MLP neurons of a small language model. Each row is named by its layer, matrix (up: input weights) and neuron, and shows model dimensions 0-191. Each number is 500 + 40 x the weight over its row's rms, rounded and kept within 0 to 999. Numbers have three digits each.
Before each neuron's rows, "fires on" lists the tokens most often at its 100 highest values on Wikipedia text that the model never trained on.

fires on: " p", "me", "ph", " Me", "te"
L4.up639:464433515541468432515480415496464480483540529505526424505532527457476497509489468497524484503506438470526508470491607457489543482611545480442439526491471404505499402467483451484484432557475510464547490524525445520461484557460472481476443456508559493463492518586512504566534503500546538488483499481564535477475483543496460538493487491558534507529486570481498491483491512499522527495533520506481490452490485461499430515527494544422543541559490567480471527449470563568451554465563543546501491494488462524481454514525513518546469628508482502580513527456603493550520554495478490403

fires on: "el", "Mar", " February", "tur", " March", " /"
L2.up735:543539509526495456479484408450506505457599546545528552534450469499418500452572444480498491472437537467508513562573535568589544524458441476535470546563527481502468555479503522527505548443497509459504514510526553574565444509589477502482469540472458471505460484503524480492483490539483539537462516487444514516540469462453525476436469521477478547459477495454539500507556575524498501546432478531450497438458489519456549526523475438533509496504461509478460497511441567521493461488456528459464474462542428430530456572449568527519556483478493459522559538552500566481552465459421546501

fires on: " ==", "===", ",", "==", " and"
L2.up456:461487464508444478477486512494559557485509581466535525511485489434418440428544548511559483511462593442505582473459525538535489513524432440424545485505471477497481534577409528465516496545494435434561530478455469547530491490499503450461503416444520565479505507507480473511459590483483469521490496586414550536485498534444573486540513448571487493463575533496550502476463453451457499496479446520555519475510457480467514487521497456494558416473480472591552486510491452539554588539491507515426488489497541516514456533485562512462496522521481466484530487497511482478489525514463466470

fires on: " season", " club", " career", " player", " League", " college"
L2.up910:521503419497480516488506516417549523556468477470503517520518493578480491512437487474606542491516487460504462530557481598478580495464494494455424582498573538559584461552516480534545566493455508478438514495464518457502497468521509442507505457442445513423427486521480562521536480471446510452471540542446415504514474490455483464499513461514483514482523446435435461481513495506531544533538479548529509502466490520515585570489486519493490500473483456536534543495424485467480519463497462570555558438492538537432558512448522450514432575534435541445474503507480477520512514544524533438

fires on: " c", " C", "oc", " vi", " Pi"
L2.up198:530533467456460447480469540577475479516465505482525485521564518518571480466504532524510531620477497509465529492593593447503511553485511442542489493520485486491479503508556511440513507528522505477512530477476553551482537507446437434486479418460526549472419484511508457428443460456446486523510479427507503530538528532494481514515454566467547534513428513509535558539479504525520476440504482442476526503532524548563478513446494475474480443449513506454476430480461458549386506553442568498532472542487539580515456569497464448457500528457492420528405507514506571573484492530481479517

fires on: "us", "s", "'", " man", " Man"
L4.up713:542561467460437513453475561498520482489489527492501481466443529519474554489539554548456501449467549554466546428508506478562456486451503515496459567585473502481533487526480564456480467510498508425507547529523504482489461611444516497516507524534541407512490578501558473551434495437461458509512533527512450517535510493575482552516496471538513581489515532547533434498527479493532536511535428461477512491451475443503482482447504502424551568540502539554504472499508541471450505538381483427456480484567509550531595423531475443471520464521465507503523496462509505522496399492501489559

fires on: " is", ".\"", ".", " |", " was", "\"."
L2.up757:431530518544539465580538561510534460578452508518450495497496525512460437512592480485552512492419443499467463554439522519480556470475526548521518562534536451453501511545562417475554546490501614431550530523471488466495472502517537521466520525485585521447488544505485486535503596537585500544517482502493509492529509561513485455562453532590541495490473525498501464505463516481519494494446497538528524530539537421510527472506482499465597485515466507517537529569561524440499479544519503524559501475496495494449581452467467492546512589484587432471522467470495514490512511482487430555

fires on: ":", " by", "-", " with", " Mac"
L2.up656:547461425531492436494464535461402503505463486490584537521512488547505439559504537523523509522454484526412505526503536465519467478544527437460519440481495463513394480466539374582533513392530470553581496480522527453582534548456455499467520513545495423519473462510512449502543520547491465498447523463487521431500542439477516527495501512507506459484503495498488559494504493552434520542499542591507485496581474487477518476457377532504557544463462548488479533450476503501513500461519543467459420495489516545483537514527509506493509469538551540556539485500473485434497533489463472445

fires on: "'", " travel", " cover", "’"
L2.up615:454489494520509546468499407497532474390500516545544547484551502496485537485518531524517537456567480454520496498526471485549472531549495478509539416479538514589519625517429501509452439527444503471400520554543556486424473437522539482496493506472525536488521493513535506489502502543492446410432501482523459417529485532453492542546528413534532593491476531476543518461470514546536555536487484520523434544541563486510550480499426501548485479495422551463520523468552542467502453487519498484444541506520458457523471510533481484511518450466449491508602437447455536491461514475514459525

fires on: " to", " from", " (", " than", " at"
L2.up23:540535551494473480492448518494483608536565523418492523511517490470527549495462519472506477487468465655476460533483484489472456475541479513525485493500479479535486467467464462518517508542493569544461454466551403558500458507563507526531493506503466518512455452482489541579469499521487519445550559582475491462447429534465557485429500522441551504406497541453476536515503483502497517466485510511542509507499426478553523574445461488491440456495510492503469455520438422519584548532503489476483497548535514501530490578440567503462568517414565519544494477466445478520496471475429542467

fires on: "\n", ".", " and"
L2.up550:518462491497534495545437477527564520453486469511555529470501482503498450532542520594487485486471480510464540502516453485511547401526479483539474431458459483500483485538514461448420466532515587530489506503480556475460531442489545521481502559434496515475467493470595466532554540458540533527551487489407500503517518531557458515520498557480551480475560508531521475515459421553537473597490499560468451470491437475497484464487553445512474497486427547520561495445407490472427463472462555521527538505518442466538539524477533514457538505485408544576551516523587522511538513560437558468

fires on: ",", " do", " such", " see", " Website", " world"
L2.up467:470470529446446555548414436499490471531467438571439504467470514547579427519502478530571519499443516507480529515492460555503512523584483486503492563506471454486469504505548533479515502475448578539555528456505520537519412501421574485516519517476503538485584506472580457499459515568481486484522482493549566400501469495474500510502480451499470458508497501460500528590518477474504486427477500554423544541486500492476508525493485453552548497556517441515510547510452568507514505505547517401492551461405507464526493454512422469437507537485455533478505524572539554494414474509490463477

fires on: " US", " of", " Hot", " Top", " record", " Website"
L2.up516:447468439505516481545442489448458475468444555541472513506528440479504479425485506549524482524479499517443512574518454566456504548459549485469476441498461514464468519511506523493499549541531540487536607458449486621509562477452446501498472495461548491507507527505582499522486467518453434517499557499558509444532467492547540474568423484468521469459509464459516508511519561420482496520562474478469612486488520512537523614565493549488540459509529562555434526475577534531530409455504535474485526432542435444511497479458444489463480491481483505464466523518500529519468498483551457492

fires on: "s", "°", "cre", "′", " by", "bu"
L4.up958:518459526435502494538545522488551501509452504514512508542458540422467445519495499453587558448495550509579474535504535466474476481567523377555577487472473441506502479557542510538553521504544550498468552448507484509469467537576531476542516458483435478439480550564615449482478499540480552551569484499462521500498466471445522468439488515482479564551413500549515558498521558499497493479420501468509521486528525433539487533415469467504496560465516429505435483513488487491525412461493458512464507525551494598553475536526427485491490528502445509472519505493480525434476486496520480467

fires on: " where", "ill", " what", " cost", " which"
L4.up39:506543517437471500544462575527461441528628453508479512540513525585469572492521539499462472542492469476489513442567482491534515528500471537585477576545516468527438520462488491563546461474431488504487526528507458508447526533470504479544525530409502545509532486517535471431508531517500541487478480523504498455444578467500566449460453513577541458573547460433469481563493547437490493466544524520525588527479484515522484490467474453525527505432433491539496557484485448569417446482485528448497502498469511490467430474490521553527461532492412434486511511457523439439454507538530505499

fires on: " to", ",", " not", " in"
L4.up510:496519458528528494490562493414508464582512432454543612497394460435523430477468496523470526437509542609572510494526456500483543532462455531457495487507490522485496455406524566470518578535449505464536479525481477423505510518465466560470516478454510507574511491536522467468504480514516507594500493523507508523511483484493493528460470486519489484460532489456452492483560474412533494467491480525445481502566418594474516530529480536461531560569501512493480488480518516534493552483425501485531499460496565509515525534537552449554540485512471371499518558418515503518454475527514543493

fires on: " it", "ho", " me", " this", "st", " he"
L4.up449:481471490507457553422461582472467467508547547524489461534518557511511477510508485457529532468473549551443488499469454553423493531500540488478513467526478463485466570580522491461542537547412504460550477537449509428483484473533472475437520486459451471523518525510538558493404518527526519502516620537502534449524516412547521511528472464504518516425542474543441540440580457507484505447479513488459425484510488473571509504452469537478479500479539459558472570493499473529429505518514457488518503537557497538641466577485541514472529543517549459564493506475464496478455512525462566533

fires on: "s", "es", " left", ",", " mass"
L4.up611:457569508526589559521524457453549433551503456488511547461440509438520523500511573492579528448535445511476466457540548578447493466465466544500473496492510526450521473518474513516467512508542456455509535468529495552458462514630537541509486418460476446514517490549450557546500454462471418550468459520504477494490475474588579547543493552456523512475453538475514523496474463466470488467455487538499494539497479517496569459519471471489461508454419489535444600532606554484590504513532432442472510512519519490505506455519446505477524491481450525475481469464522557475547462447534497485

fires on: "s", "es"
L2.up70:459562485526443440526478517437524493540465501516426541538532609460552450556484449510574467470525477523529458446576381539466564538495546515468560503460512552443482556551484443501446421484557471460501500482485532455528492498453522476526473412486499480546485474501578474430496488507487495453491571483456464501464495512456528485487541426480502523527444519477551528500495509483555494471462505450533579508522474574470482492466460481507468550510469539438487586486458506520471482530460552439462491572494503584568507505470454524480477493544396495480552527519549485530546515522485503524

fires on: " they", " father", " there", " other", " years", "se"
L4.up215:497486553517570599475519575466530477560419474524555465507535558508559599440440446557438470434518532470514445467479502493508517484476475532440457425527512497516519468458471443428494456450482459490471480477467504525530501524493580554473509529504479477532506467495496512530509527573515476536480538456502478498491538541504524542548492512456521430487525528467526586572507509428498437455522514493542488547558523576522554496464488500512520558530491465497529528428537533565540533519481423462550519518482531392534519458481471451488451490511427468516503527494479477454417512500387541499

fires on: " of", "-", "im", " time"
L4.up706:511549498496494560478462523529445454516518483530579483464527569531523432547541493520505514466442508501476528515487423449515480542577409482496471542501482503501438536444482453480482450550461577450506534405408479535470484474521475520479503489539506483550513529453505465583538468512442587491430474439546417469495533481449478538497501542530516416585482511486496483468511524572571538424511508513585520430507453514496518478503447451502514530425515521546497453531493498478458542565507549505485539459454475493612446477506469528491493464532506484523526608474474487480480502553491486500

fires on: " of", "ave", " close", " like", " ("
L4.up68:458483514485508518595502530459470472460425517503411486476505551550485524493443531504595494452540526479512495520465508469463519535541500440533503475473362496505514541538514494497468502437548525480474514501563531581457555510434503451575445473553511496446557551505458523525519471490413462513521548428493496558554416520528486513444465541559540536442430436473502464489504508515481499537527567425524453530466472532581487534478456514531547473505521529474570432595552496526484472539509623446496487518475457485523489545489495489532468464460495519496504520474499539486472554506522539495

fires on: " |", " left", " one", " m", " right", " south"
L2.up250:472422545406532555529520513524498485523512434529515496487499500523529502522566513497527476465518507475477569425504499510492492490562402440599458548484518535439508534461424532563515470446449496485487500508494401523517516475532512534458489433508462509547523467529551484488446460486521452510489513571547501523450589587494532509593452525451562431446580513527518499482482500494475513509537547484531488505526500426520575486481516504420447432416518503489518505516494490552527478444579523520527513535582488527486509375507512480497482523469465494481546468550473488470547555506517446514

fires on: " Me", "me", " is", " me", "titled"
L2.up222:457516421550453534512529501494550447478485540499499519536555489562499487490417537559504497498449468486499561477518595550509569507453479407416477530531454476492539418538496552420474512488460487483469520472503424487530487515468425474550468491470484537428468452539531553541510533455454598475565472522473574451495467540472541506497491451512523473527487487490465433479581475464445498460460537534487488557533552512564501492487544519556507455463490505552485485518514475506528536581545498552469523534581513500448480524466459484452518540579548512521487477457575564471470508459481524417

fires on: "'", "in"
L4.up150:512462473501460527527474548527501527471479538548486516496517427548475498491479492450487499461428539522424444461454545559467470537568517556470480525449516475480535480457467547469506483468618494506482553472548501437480493501505585478435544516444487454527510495498515455516572470482469521494468490514531522473470441502491462493487388539448614528454513544477503566518445552585523539537483457482484494544449499492584543520526475424577465493509465417408539460497533475468474523453520459530474572499507436506479551478572573486450497464520475535569558497469516547479508470474506491459

fires on: " of", " son", " father", " name", " /", " book"
L2.up309:512498537465459454516495452571482559465494477494518445485451486478534525497485454496493541562424503534495495593468467498517436538537418443477515484527386582478537581541533470527460510437486496474491452486519543456459524502538488501548475507462459466558492499479529369442510509473460542510460524539402481485453543421462566523506539490502551492474468504491581569532554526488562529423448464504537514464421480528502505470482555567564459502445522459448511472516499518501533532471492563527512538451505554480515493472433563490527528474513520487426550486477520451519451474540511502547

fires on: " a", " the", "7", "6", "9", "1"
L4.up920:471557531583481510482543533529460530502530556497499448496506545570506560441431465496517419462444450463499469537476542495450460534500575556483484519447455481486580536552456469429566439572541463497550540556495508536491503493535497471475555451479546481426540576569508533562509560471548521464476482483526494487585513503499530490437524526459503558551532504474466479455509488468437439456479520506478527520494417530467404523491532479510505521557468505491491476450527567544479446417576532496531483492472500475441455489488532476456503417571488547525476508484489510478471518559554437473

fires on: "'", "---|---|---|---|", " Mc", " Preced", " age", " Spouse"
L2.up172:544453564508489543474553528488460511510478501479567494439556522509494480531554528403515478468502491481428520546546528499602545478538472505445551565377481501504415476436491507465459471482562414523487526491532498507547551518551513472486471531455491549507483543508462461511442525524539505435395586490517519388464560476523503483470537489512498550516482467459527492553500466514438537466492479495546535559457578486538518497520486459535475471484560442469494531512495525529445442534505482566440482503514472471525551511509527505448490479535497512455595456482444443521501541456588512489

fires on: " ==", " where", " which", "==", " ===", "==="
L2.up51:545534422512516528543476519541550494466544488451544512518547481542439585430522509496469475493574517482481455525465500474494520492493428519492503415478482479532461539541457487459542484498542467481463543533530419502402615485461502471398520509522466508466474476559497447553552548467530518482479429488543523471528571470450568421430491496532560449545578521479527530496429454461537541557472490490494548511474510528488465490496511451570522489534561460464518535533459503518465463444509484525493481529531433497533501464481491515447509481512481505450513517500428510450588500592484593488

fires on: " was", " and", "\n", " newly", ";"
L2.up498:487497483490502521507466480473584507538551530446502533489487519564457469524384480559543421550481514504492499544486488497579406533474537501553484502446535491501458469473414577470456505532431486516550487546524522539564534477474524492490488559455527556480465533495460489518490507490520529479452525477422541514492502494445477501538509527526539536614484505444456502505476490450531439521501536463479527461488493508455518511491498499509509560521551460492456526459446539425581425525572513444475555477490497574425517484481552533432514454518500556578510528447449500442480579430499552577

fires on: " and", " &", " in", " or", " of", " from"
L2.up827:555464455525456437553535479491489539530531492463540536454480480499497517494534397387481474466459444549459474501489462527485460524498529490542486443558471418511567573452493533453513517495465528513504574503513572449497474558538454498457468535446612501476496573507524528549500508479440552587465422523544542507521512456456468509432432477510520547526472544475504533487481526504580472527525527501412486518457473482501453564487545465456502488482502481471501473430428545456518454505585523523510512540473458489539542592559558525453492519436490538530529501533518554488550508511507500456

fires on: "==", "'", " his", " details", ")", " history"
L4.up688:500479457496580495517466539435509449514456531460475557530521523527465472460593485510456488535441511466560520532511472467575512554572476498442527527511470464472490526576460459479533505543580474451454536465479457486470458538577543443505512501480413483540488541574576470557444519540508499455511542463581541487500483488512376493460512500523497482510450509508508520458459537493435496527456450532494464482473521521400509422453562581470536476529506504496513427482476511484497484465533420453481618501498508528529475468541498510536518495456502482557511467491552437516547503463557503441

fires on: " New", " new", "New"
L2.up476:422445499573526520505551472473520511492544550497430512422459493504458462447478509504452537537507552520504489532498545477490558517480484503521493508505429489507494506483544534531533480480512556517555492493582504474469520544466498525520508505512501497523495497454517534561496452545484458414484510603492562470475526560483505489507592549589525538533493466579522438492524448496431486429501518491447379516470483523487463511504488552488516548455499572474500490499504478483569515524426522483477518511514579484504432417493445528480420477459499522517374438413547482537478548469469409476

fires on: " for", "ist", " any", "al", " all"
L4.up890:572494459430420440522541488473496516513439502486529491476525510485535473461545452521473503398525486514502538434527477498491486522475470564563483431498486588453476497512411500528475536538516517491523405482456592521489496478488513512462541513531468454508530536491478513527537433536588458463496553575521514508519479441478535453500519470539518518567547528445586565597504457464524470440473500466529498539553530520531449524472520568467478476487538525550497522467411428605471470520478432575422467524454490530478522477510502512531451505532523440504527537438479533505520510508488443543

fires on: "\n", "n", "m", " ===", " |"
L4.up446:484491532555476538424526461519513493579535508562516475434576550537392440475455478511536432523550454494465441502502466505427493498471484539518555489456514547474484540450515483523489567496467516484500552487480456487441467458558518497557532493457484521597515494476563501534484521531516485454537487522564484447484550583573519520481582524452404541539496522450515425494508467503446436539502480505438492442493513496495559568518499461479519477492540511488513572442516442547551525450530461579471458474466484442537483529479453499486570524581471526456485450476472493418509473544527497543

fires on: "o", "in", "a", " A", "A"
L4.up613:449485509541449481468437520494468477444503489477446475517538404490610535548503524457475468590473537557513446486553530544500575466544500504534464522567536484422516427429515519525492432486454501437522467491516448513563506510503517506502525574520485504501509495516440509470543494557588445514537513526516481512485525472551497520460430512435458514465431515439516589521470472521578432583538490533546517529509555533529497476482490405536544480500481563493548497466483545523491536490402510461535523510489536518519477601557517522433500428491469465475479497512464471461493544467467514454

fires on: "9", "6", "0", "4", "5", "3"
L4.up338:558527480535488508485497533448494514462482585543516514515509547538510508447470441543442507474531436504561453578480473509538544486471543469476561527461453509534535515516526479503533481443495513498438563545481559544483539565480534442497526466426468523451467563535426491519502602535464472534448495522487493576593480515574500494439531550536559525482444488473470519543491569466408430518460488495577498488446431516492452470490473444482514522523429501558470496493456483459501449473519500458518580487458467535461481508437508496516390561533518513453517502488551495483416537548512456517

fires on: " of", " his", " one", " a", " the"
L4.up66:485532529477482449512517518476472493463493514480477408457447428482548540456545461482506466446519500484497490465488492476544529473484480484514495556426412587459502577484475493450528571473558455464540543466444515537565519482502549455552461568461509492578505511554592491600497553506461571439529498510481500531450526516474501548482535495427507515524465549474534534521466550548489527466514509431544506469520526595485467396521496549439458447556503498497444480459476553459492473506502533473474483522558584461444506546499566460476540521430473475486514531445508460520428496525460453509

fires on: "\n", " |"
L2.up755:518449476446511533548494442449493526543465528502521474514528424537472585508533451515414526442492567496523578459568506519483486463493467456541460509433471526532531519487461509465423500468479556460478573480470485535419502448556551537490460510437479514489460438465466449477542553524492540484476478553497555505462502543464478527492497516471526535415559488549560501501456480493472501503458551513499480480486412548533539510487492447523548488539453567488527465507483506473482426459461508605493619559555531490522512542486561479431531538525438490519571518489504468408551512462486474451

fires on: ")", " in", "z", "il", "pp"
L4.up925:539540468475445495512420531578577470464525457476490549480540480503521547481526468506484481454471416464524521521515476450466466517502461496474495471496472485490547499494486507529510437517425564541515462501565511446437498585471467416536525610441479502497508553452429493499488480523462500496541535526503512530423397556589501516483476461463532536497443482502517491477493460515532460438512459488565514468556463522452511513481461513522489511580585509526539453502512427489472570590519432539516546535483580420445552534524466498502534540477446468483510573529452448497516505542450477502

fires on: "\n", " footballer", " player", " musician", "ist", " coach"
L4.up804:508520465497505603566473478573535502543377481529532515526510509538503534422472543604463539496393464503389512485482515473582528460502454471502510501445524497515540527512430463418482540527497560496530508591519511507503503505460527485478534570460545464484434421514455526522536559507518493477574524492505558454551470530503504492538512497541559519493496452468524526482454420516518461515527460503576466462560496507448519507503549536488475495557498445509476517488467500498536479454523404580546474480516435491495581489479498465509468491490446487521547453475466444542449454497530505541

fires on: "ma", "Ma", "phi", "mal", " female"
L2.up187:472493505534503472499493555500523466524472608499507458491512494449459521490429512551511487502415484530385509466450520465461567538419525492502468425486557531436475498452521543502526533506462510460490506567531451466478614545537470499479483523458543502458520496474533575490526482485500497503478468505500485464558483499460519526452556477522509478496514496502503428597473478500522516481482507566461499512468591474550503488506559515545517509406503479483527511488499441557468491473503520502533436471553499498517431518440569566541448437504476501515571568449547479514485556399616572512

fires on: "que", " club", " League", "cu", " family", "up"
L2.up451:484455443543548528498604458525462527492464483484521511483546551486492502461476515542465562459494489452477441592504530498504534538496466529550514462472528531483458477520525424447517538427469475460466472520481477495549500492431485438530453442480522498574556525502549535514509470464482533516507519549444503557499481457472464452549454506534435510490468530485502495445531451520455525477576470492502512498526566601509529506518494566480513519457403504502564519538490486465448518538430428543507490502529511482549478550476395452399477500550567466600516491462519612534535542544488479459

fires on: " of", " ("
L2.up124:572516538454462534537506507513452489521443516453423560464519496480543562526485478476512543468492451526448458533469484485514499373479482486503498444497486493441470539563399472498478507556511531446524462470478518507432479511551481554536509509484572466442470501454459502530555438531372483567477478508485506511458491506465524554551538501506520549546492516522505457486558533434555530475468460503495486592454463447566461525461444565588497524456555479504536500508480418484469573536420487528460529453497537580566474546503478511512504501430513486569480521446509478527522504475491537530

fires on: " of", "0", "6", "9", "d"
L4.up533:529532523470444552511520583546494480510489548520457597524480485420506485447481479587464509457550453494515456487480466516528528517441569542462489541524526573484512581517488457546564484439478481432452554560474569529520556520508543537472440421471492463514477556506539545460505570531426543530512521526459498494531503520531483519455492554537455480455443489487471495502517554505488455439502446501494462417449465596491478492543500517573554521566428496505528581431518507481507529488526516480539530480493467506485489498503514535499488406484454471472471479496571487401424471472451471525

fires on: " of", "===", "ist"
L2.up306:543486382478430490483483501463463466516476430426554464465559486523540490529541529452565530481526539481507487544544555559499556497485432550507477491526450497491520483492460484432493421530513525424513501483502500530448550483505465504483434475466519526497506502509537492522521392527459452495489556508511552515490473474532414492534551535457467510510456489500456423556493450470462493453532525464531466442568575463420521513494528472530453468479420470550523566435522559600563480474446473532493504526500475522456475572479505565448506451449512568512424488530472532539469455446501484528

fires on: "\n", " \"", ",", " never"
L2.up725:439535516470573451479491531456517468514506417494471549503527517481436562485482489445562499449516438527464540491523508481537456513547490476411510471473484511492537556550565502564387535549564532487516508513486453584468525536437541537547516436478556498463497479549499465482474542576500449466531494564490457448482479503509586472563434424518506510543460492484479512511474561443528467559510445547467513443493523495503508506491506497513532559495487491521496509549397468461473531468461479484480452457470541524491497540470568536479565398504483560549500451542484411506428534466558513517

fires on: "n", " Ne", "à"
L2.up818:506467504483448535456570487517463558489513516496512446481437559549448513542509509457548466494479426513457496442508508584439556464487477489499550479487479552555536546494533498534470495529455493495558506510574420502498527480533434474569508564456459543546475490496515450526551451508515441438428465526470423445458568466528497525505539528470458541498510533458523539504527515464486463447513592519514475483464533476477550395528463508491593521473391520514479497506468498562487546538468578538499598511461442568529550486513477462497495598519463435532490493484458457480484493507477519553

fires on: " of", "hi", " an", "O", "k"
L4.up788:523479451435442414510522469468490479527473522516503478557509552484536489481497486478487476492467455471495446490626498494472537532524476577535544453587473444483519533557459553545487444433462541446459562528515487517481491464443490511537428595374464446440501522479422519549512529491515510539488460515451478564543531458606531506499452539494493536484495423450516510504513439449528505517499511429543466508512493467540530472542513558547529542449455535535461503462505506577481531507499495572531541530510489478484528421480527571494475526461573500488560520578505492500457515489526539498

fires on: " man", "fe", " no", "men", " men", " Men"
L2.up344:536452424496524509566471541501517486562507478473493452583463511563534437461434490522624505470471530572422604487536474485527424505499458425518452496502471480557543537458543501560627546467502479500535481552538481442507495496466556479491546500477486518489474504530520488490415491503514450456499520486455538517473470482469540554486520548467450567426487484467563535553540386506553507532500541500473489485543576514490536459481499444446519485507433511559482454492470527490494486542516440529452469448483509511528462417497467492534424537496487495469498509478558503555476526545498512499

fires on: "U", " U", ".", "m", "I", "S"
L4.up331:503471493501573578521549445537463489541418505556523533468447550480536462459455451481547499483514529606527478538463538518429465432503439463515517478483520463467504504502464572593486537555476507557487554443465480481528525469456505492501510554475532479470496514530517488476475550487476449527446465585533525554516529499416505543494561482485577533556537506483564483542559489455535485552507589487532434496564493495567469548507560514444500514447537488543481559466532475520489449524504554486537523420473492523410543399473459432444495511546484441518466505494464474507478474521498529453

fires on: " in", " co", " win", " vi", " Co", " c"
L2.up511:544467450497487552421500524529452467517537477449468494480546483551521479550488423520497499558509491494497501530534509512411537548493576522433437515532456472527476480563506534511513539495494548577487472513531517519541492444582535557432458496442529459497535495501460484474438514487470460483433485495511497492415436509455451518548506535496509552518452487485509552465490503562517512523549482435552635492537498508460524591479483427454518575465468446469486464493471499482553544435544491496569412490550500537501532526483446514407430496524543519564479541506540479544423562508498508524

fires on: ",", "\n", " |", " ="
L2.up117:518549494467477542530550462441437495548584466522506505463494461513532462439513454502492428514474498535524471494476472427477509518516528514411493488510495509456511513511530520481486515487556516559476554453491485484510454495560541495480483515506474536524519516477481436514451448504548436506521471512468546519520435488485493590467491538466496433440440557477518473515427441543568534539520512514481457474565484520513511516542506458555482524488372537421388542510482552534474491585445509515585536499478411445483505477547619491492556474421535484475476452577512471529493529545466494550

fires on: "\n", ",", " and"
L4.up301:563523482527506461586468488460536480500501519426452517485550517509464477515432434528502514507565562477468468483488517519531563483449452552450406520469498492570507470433444516523492582508429486489571504493508563494490522434487575460513519457553499515512498480579414466543480477585554514482559560480541501503472506506565497482453433567539532475456482491464531500487464535449504475505525500518553454465540496522486592471481555563552470518467519477537522514499527562544510545383401495491522525488481523453458501486431431496424452478491551522467524470497499459488484488486581511509

fires on: " have", "ho", " he", " has", " Ha", "ha"
L2.up860:543412543448473563534496473473601504501493585520501463466499542579470536497504488493465450495539535498500460519428480516428574509535447526486465528460564468473474549538535537427497517501510454441522526528474464513567455431521521512541479489467447489396541512442448493478460429477501489506453446523487532483553450513505487497521569442540491485471492515523503458550545518468538540481558549468478531422429536454459560445452548457474515477479482485494496513437476521544468466519452492474516516530599485525466464451484536519489476566513442521590515565509513522472406503472422546508

fires on: "im", "am", "um"
L2.up926:517496532487469491511508515492494497500443426502480515482483579535482518516492429533527469517509411498476470432515489500433454484537525503526470477560478489442451500478432456487489476518465501467509545504487559478512534496539524426464529510485460542605502502441515507534508488604507481515471533502534373584541505550464478468496515509550559443451499522534439493476570499554479538471531549529474478606569526482503559532472478505478582541375487521544483536420441476496511450441447501458469468492544545444501521430502514534495536469497532482513479466504430486552599467476502443503

fires on: " c", " mi", " Vi", " vi", " app", " known"
L2.up949:503489443533513445479520536490520426484536518492587449452494498477563525470478499529556521538592491541441517461493592417547587506534519480503524508497531466580561515559486480546476481489512477495547483492496500511502441508485506497518426483504467490436488511519466526438496458488472432535592504488479555491550372552520494479568437459509501527448528575480436503495436421468539500442538521423533490440491494513501514565497582462531428514464569479468479495558491518566457511530502487527495575501481504505525384486520468476479481541533479545531435465507454522498485476497457477474

fires on: " that", " However", " because", ".", "oc"
L4.up778:560481487525468477514535549460410487510523576550513490415551459497502479466495472544513523514521509442526489496496509498457422509480478506608497480466524393550461525512514531455515579485501564500459558533489554534448485554455571510506469558472511521490459480469467468537438548504542489559550471452485447536530537427515506529478489512486474490588485523535517506515500429573504388533471499576521434429470489521547446540509465496501481474459533497564479460465465507457522491522391454494482518492557504479526453560500536535467566483491531430408461524486459491522457459519548542518

fires on: " U", "un", "″", " pre", "ub", "U"
L2.up517:485543508543518500524465445513508500489485491451586521497492537501553546503514531504502470436504488504469477493451533502464486451519461542494465510561500502562540426472487517450540546560498499458485521512473493540542450565515519468543504523434549543500554490587538589449445499537476530452487557563435508452523415503516520496571513420533515568508458516494493491503600504471506489509458513450538370510547504477562564453414479454471554505488474496446521533492515487530396490489538538486485466518487484484452532374544479487437502476534445510508490477567525514427439440461512498525